From a checkpoint of a small transformer trained on Wikipedia: width 384, MLP 1024 SwiGLU.
MLP neurons of a small language model. Each row is named by its layer, matrix (gate and up: input weights) and neuron, and shows model dimensions 96-159. Each number is 128 + 24 x the weight over its row's rms, rounded and kept within 0 to 255. A neuron's up and down rows have the sign that makes its largest values positive.
Before each neuron's rows, "fires on" lists the tokens most often at its 100 highest values on Wikipedia text that the model never trained on; "fires in" lists the words (lower case) most often at its 100 highest values on Wikipedia text that the model never trained on.

fires on: " of", " in", " for", "ult", "che"
fires in: "of", "in", "for"
L4.gate428 [ 97 133 108  84 144 128  87 145 141  89 123 139 122 130 120 124 125 137 156 112 148 109 113 124 163 173 114 114 130 148 138 143 106 121 161 127 135 114 171 130 119  85 145 160 121 141 151  97 111 115 174 147 176 133 119 154 107 146 156  95 112 139  67 141]
L4.up428 [114 137 142 143  86 116  82 119 154  95  99 141 136 119 151  80 117  99 129 126 118 139  76 138 148 149 110 164 153  96 150 151 132 115 136 182  99 119 151  84  99 121 145 142 151 122 131 135 113 135 162 153 159 112 142 146 117 147 140 128 105 149  81 134]

fires on: " It", " film", " released", " was", " originally", " it"
fires in: "it", "released", "film", "was", "originally"
L5.gate874 [133 139 139 132 104 120 157  89 138 101 107 160 127 146 174 125 155 153  85 109 142 189 126 129 145 158 172 140 143 152  92  70 118 148 115 115 119 145  92 125 151 171 138 129 124 158 126 150 112 127 132 157 119 146 107 150 118 136 144 118 120 164 152 138]
L5.up874 [104 117 150 147 132  97 123 110 137  98 149  83  96 122 151 111 141 127 131 127 158  99 120 137 110 134 140 105 145  98 103  92 139 138 151 169 137 142 101  72 137 128 155 122 127 112 130 129 120 112 146 156 112  86 115 138 153 152 120 145 128 141 139 161]

fires on: " to", "ap", "ar", "ot", "ways", "t"
fires in: "to", "cannot", "guararé", "always", "t"
L4.gate364 [100 105  99 108  74 136  89 163 111 178 154 124 168 117  77 125 115 108 119 147 164 137  99 145 119  96 132 101 106  96  87 119 121 170 130 141 138 150 135 150 126 124 144 115 121 117 135 151 113 136 143 130 111 138 150 107 137 130 108 158 165 192 136 141]
L4.up364 [126  94 134 107 120 138 170 116 141 109 132 157 102 150 114 161 158 152 143 115 153 128 120 146 139 136 140 131  98 118 107 132 158 121 137 117 134 134 152 131  96  96  88 117 119 123 120 137 142 135 145  71 155 124 117 133 163 124 144 126 138 107 137 121]

fires on: " New", " sub", "ew", " North", "iddle"
fires in: "new", "north", "middle"
L5.gate206 [143 157 116 131 144 129  99 100 152 134 153 117 162 153 141 147 182  86 138 159 137 128 145 116 130 154 105 141 135 137 129 112 153 148 138 157  93 117 111 158 151 146 157 122 113 102 148  82 109 112 140 122 120 138 131 147 102  84 146 108 130 118 165 116]
L5.up206 [136 118 102 187 124 136 122 113 126  87 139 111 124 113 163 150 138 157 132 117 152 140 120 159 109 127 131 138 184 135 125 153 174 117 167 161  90 141 159 132 144 125 154 134 101 135 128 117 131 110 102 140 142 125 137 169 102 136 104 103 149 127 152 105]

fires on: " them", " were", " are", " the", " among", "1"
fires in: "them", "the", "were", "are", "among", "theme"
L5.gate246 [ 83 138 142 117 151 135 140 135 169 122 112 121 171 139 102 123 127 148 162 103 105 120  96 127 120 131 124 115 114 117 125 106 117 110 147 111 135 108 159 130  86 111 101 143 162  89 155 114 117 117 142 117 152 112 125 160 116 131 150 103 103 117 138 105]
L5.up246 [120 156 165  97 192 174 114 125  96 145 149 115 167 138 103 122 114 110 184 100 116 121 121 174 142 132 103 112 117 115 119 126 164 141 106 108 159 129  75 137 107 105 152 156 139 159  94 121 123 103 119 151 112 186 138  84 134 115 143 105 143 153 112 104]

fires on: " with", " of", " from", " for"
fires in: "with", "of", "from", "portrait", "for"
L4.gate530 [159 112 110 110 137 120 122  97  96 150 133 152 129 163 171 163 149  85 129 141 111 153  99  93  68 108 131 123 152 143 118 120 120 106 122 110 138  85 129 138 129 140 164 116 108 126 130 107 127 125 122 135  95 140 112 147 178 159 146 182 132 142 123 163]
L4.up530 [111  94 157 146 147 125 158 159 122 119 115  93 132 156 165 131  92 112 129 158 117 104 118 125 111  93 152  99 160 176 144 133 154 102 174 126  91 129 159 133 123 154 148 110  93 128 121 112 123 156 121 107 106 137 160 107 138 131 126  97 133 146 137 122]

fires on: " at", " of", " with", " under", "in", " for"
fires in: "at", "of", "with", "under", "for", "in"
L7.gate985 [123 117 169 132 126 108 107 111  96 124 121 147 112 107 105 126 143  97 137 119 131 138 167 137 152 140 145 165 126 112 104 136 102 103 157 116  91 132 135 171 121 124 144 159 133 168 106 147 108 125 119 132 136 144 118 115 112 128 147 135 173 130 117 112]
L7.up985 [112 133 145 158 106 192  92 126 113  98 164 170 117  98  72 134  91 125 132  77 186 144 100 126 128 154 109 128 103 150 151 122 102 137 146  99 104 102 121 121 152 171 160 139 133  98 105  99 114 130 139 110 100 102 115 114 144 143 136 122 108  95 139 114]

fires on: " most", " more", " only", "est", " main"
fires in: "most", "more", "only", "main", "oldest"
L4.gate140 [161 101 142 101 171  94 151 135  86 121 140 158 129 109 128 129 119  93 127  75 124 118 128 127 133 124 105 148 117 108 108 138 131  84 149 160 128 142 144 142 124 145 193 108  94 161 137 153  97 169 108  87 153 121 144 146 105  95 111 105 146 157 144  95]
L4.up140 [114 153 150 111 134  83  89 111 133 120  96 159 159 103 109  96 173  96 124 167 101 149 121 165 130 144 104 134 146 124 106 102 136 117 128 160 139 110 117 128 122 141 130 139 163 142 127 134 145 138 124  98 129 146 120 109 108 122 180 128  98  76 159 119]

fires on: " was", "od", "on", " Date", "ly", "now"
fires in: "was", "today", "noddy", "toronto"
L6.gate305 [141 173 170 118  82 130 176 118  93 102  83 129 106 190 139 128 157 166  90 127 104 168 149 149 117 179 137 137 125  88 136 138 116 134 115 103 127 110 122 119 124 135 137 121 113  96 119 120 173 136 168  97 140 119 122 120 111  92 115 120 100 154 133 172]
L6.up305 [142 136 131 149 149 137 128 111 145 145  94 152 118 119 162 136 124 147 103 119 120  73 143 149 103  90 121 126 108  96 165 122 122 143 112 120 129 130 167 105 154 175 108  99 135  93 126 126 112 119 143 104 113 124 131 119 144 143 180 125 187 201 104  90]

fires on: " was", " would", " did"
fires in: "was", "would", "did"
L7.gate432 [112 129 160 106  99 137 116  85  99 100 125  98 137 187 133 113 102 124 141 121 132 148 105 109 135 127 132 106 137 111 124 108 136 132  98  93 136  93 150 138 113 114 116 152 170 137 160 109 120 132 108  83 152 105 153 109 148 153 141 132 116 157 114 112]
L7.up432 [128 138 111 109 167 136  86 109 130 153 124 126 105 131 131 170  86 134 139 157 154 101 109 152 155 138  99 111 104 119 119 123 126 138 151 166 155 142 155 167 142 153 131 123 168 132  71  95 133 154 104 122 134 112 102 154 124  76 167  91 113  96  96  72]

fires on: " of", " a", " were", " among", " or"
fires in: "of", "a", "were", "among", "or"
L5.gate613 [124 129 134 113 182 113 120 114 142 134 133 134 143  93  90 102 176 141 113 120 114 137 104 108 127 132 141 137  84 126 130  77 186 110 170  84 173 116 101 128 196 123 157 115 141 129  84 150 167 107 110 135 135 107 104 129 106  99 141 121 132 120 109 145]
L5.up613 [170 116 142 109 159 156 126 121  94 154  66 149  87 131 141 133 115 126 161 121 115 145 104 141 137  87 121 140  75 102 147 117 142 108  96 164 104 123 123 149 124 161  89 102 107 152 132 157 139 107 138 150 168 149 129 139 143 148 155  77  92 181 148 151]

fires on: " with", " a", " two", " using", " of"
fires in: "with", "a", "two", "using", "of"
L7.gate262 [131 145 130 120 146 128 137 118  93 157 175 149  69 144 100 169 125  96 101 152 144 148 118 170 119 121 101 154 137 141 106 131 153  85 109  88 147  58 109 111 108 115 159 145  91 168 108 149 115 164 125  76 114 135 128 152 131 181 127 117 109 118 124 156]
L7.up262 [132  76  80 172 198 122 161 126  89 118 173 155 155 110  95 148  61 157 132 136 155 151 151 146 136 155 131 103 165 101 149 111 162 145 148 128  92  74 130 114 170 131 101 110 140 132 156 127 124 117  92 107 151 131 120 132  83 149 137 129 160 127  97  93]

fires on: " United", " of", " among", "ion"
fires in: "united", "of", "among", "reception"
L5.gate281 [151 122 165  79 150 182 126 141 121 126 135 157 121 131 115 159 114 122  93 127 128 138 109 113 145 119 112 123 112 154 140 128 147 116 119 156 140 115 133 111 179  97 145  96 115 110 166  94 136 141 139 151  88 120 117 119 140 124 107 156 133 127 151 144]
L5.up281 [129 109 129 127 126 137 186 143 146 134 112 143 120 119  91 124 101 150  83 178 140 105 148 133 141 163 135 102 112 141 121 135 154  83 137 135 130  74 121 109 145  98 160 105 129 108  88 136  96 108 129 100 140 147 142 166 112 116 102 143 146 135  88 122]

fires on: " of", " among"
fires in: "of", "among"
L5.gate322 [116 133 117  93 165 122 106 118 125 159 120 112 151 107 131 121 152 147  86 109  99 137  94 154 103 133 162 110 118 116  87 107 167 108 139 159 131 146 152  77 119 134 122 145 179 112 118 143 114 125 137 134 106 123 167 116 109 129 131 124  61  93  93 134]
L5.up322 [141 125 100  90 167 161 133 144 136 121 132 119 125 126 136  88 152  98 133 127  85 137 136 108 139  88 126 110 134 129 127 104 131  82 159 126 145 150 125 162 122 146 150 113 168  97 125 125 129 121 128 108 137 162 102 155  90 126 128 143 134 111 108 137]

fires on: " in"
fires in: "in"
L6.gate421 [125 166 118 132 165 108 113 145 165 113 114 139 104 105  97  95 131 109 121  92 134 165 108 141 134 148 127 166 103 155 121 137 117 128 112 154 123 161 147 149 127 117 150 168 159 126 156 120 111  76 143 120 152 102  93 154 142 138 114 134 118 105 148 175]
L6.up421 [118  85  75 117 103 126 141 141 150  76 117 139 118 149 127 130 145 135 133 134 120 142 109 153 115 148 135  97 122 133 118 128 139 108 118 135 190 122 120 131 125 132 167 126 134 124 126 118 161 119 142 131 139 119 115 144 146 138 144 132 104 117 125 152]

fires on: " where", " which", " wh", " a", " all", " there"
fires in: "where", "there", "which", "all", "a"
L7.gate678 [160 129 115 136 114 130  78 111 150 111 117  93 102 120 130 122 154 146 131 145 110 132 153 167 102 104 105 142 157 124 132 144 152  92 162 148 152 133 132 127 140 129 122 108 127 116 154 121  90 140 146 120  81 132 130 126 110  99 144 100 162 106 153  77]
L7.up678 [124 132 124 130 106 156 102 101 115 120 176 131 129 137 107 121 145  89 110 111  84 173 131 156 135 151 172 118 113 132 112 118 110  81  88 133 141 127 151 119 150 124 131 194 129 138 110 166 117 124 110 127 153 111  97 112 144 133 137  93 157 105 131  85]

fires on: " was", " released", " is", "ently"
fires in: "was", "released", "is", "today", "currently"
L7.gate189 [120 157 128 166 153 110 148 136 127 129 139 126 130  91 110 122 101 137 125 126 116 144 103 124 113 146 149  97 142 100 136 104 112 182  82 123 110 137 109  80 130 120 115  95 126 116 160 161 132 105 129 113 161 132 130 154 123 110 122 152  90 122 149 156]
L7.up189 [ 59 142 114 136 136 132  67 142  94  98 151 100 136 140 115 121  93 136  92 134 128 144  81 156 117  97 119 125 119 131 169  76 113 155 152 147 138  84 100 117 101 128 114 101 102 127 153 144 131 128 135 113 153 112 115 157 126  91 189 105 130 137 117 170]

fires on: " more", " very", " most", "ly", "ather"
fires in: "more", "very", "most", "rather"
L7.gate295 [136  82 160 106 133 147 113 159 102 133 144 153 110 146 145 157 109 128 125 143 124 140 101 110 129 154 129 112 100 150 131 146 106 144 145 181 129 137 127 163 110 125 140 132 163 123 112 158 106 129 113 126 134 120  93 169 122 100 153 111 119 157 149 128]
L7.up295 [124 133 140 133 136 116 121 179 121 141 152 147 138 109 121 155 159 138 101 113 100 142 149 138 159 170 154 143 150  87 140 121 104  97 134 134 144 114 114 122 105 133 149 126 103 142 165  94 169 127  99 138 155 161 122  82 120 117 142 120 166  62 151 141]

fires on: " where", "re", " which", " How", " what"
fires in: "where", "what", "which", "there", "how", "way"
L4.gate959 [117 132 153 131 101 154 135 102 137 113 142 172 127  91 119 107 147 121 128 179 155 127 111 124 140 129 136 135  93 124  92 102 135  97 112 137 158 127  97 120 157 160 148 160 111 135 139 160 132 115 138 134 141 128  78 134 108 133 110 159 173 104 129  99]
L4.up959 [138 120 166 105 115 154 111 123 128 106 165 131  88 120  94 143 141 116  92 128 142 138 108 142 152 102 132 188 129 121  97  95 120 118 118 122 159 140 108 108 102 113 156 144  95 108 153 110 125 118 139 130 128  91 132  75 103 144  70 152 141 128  83  70]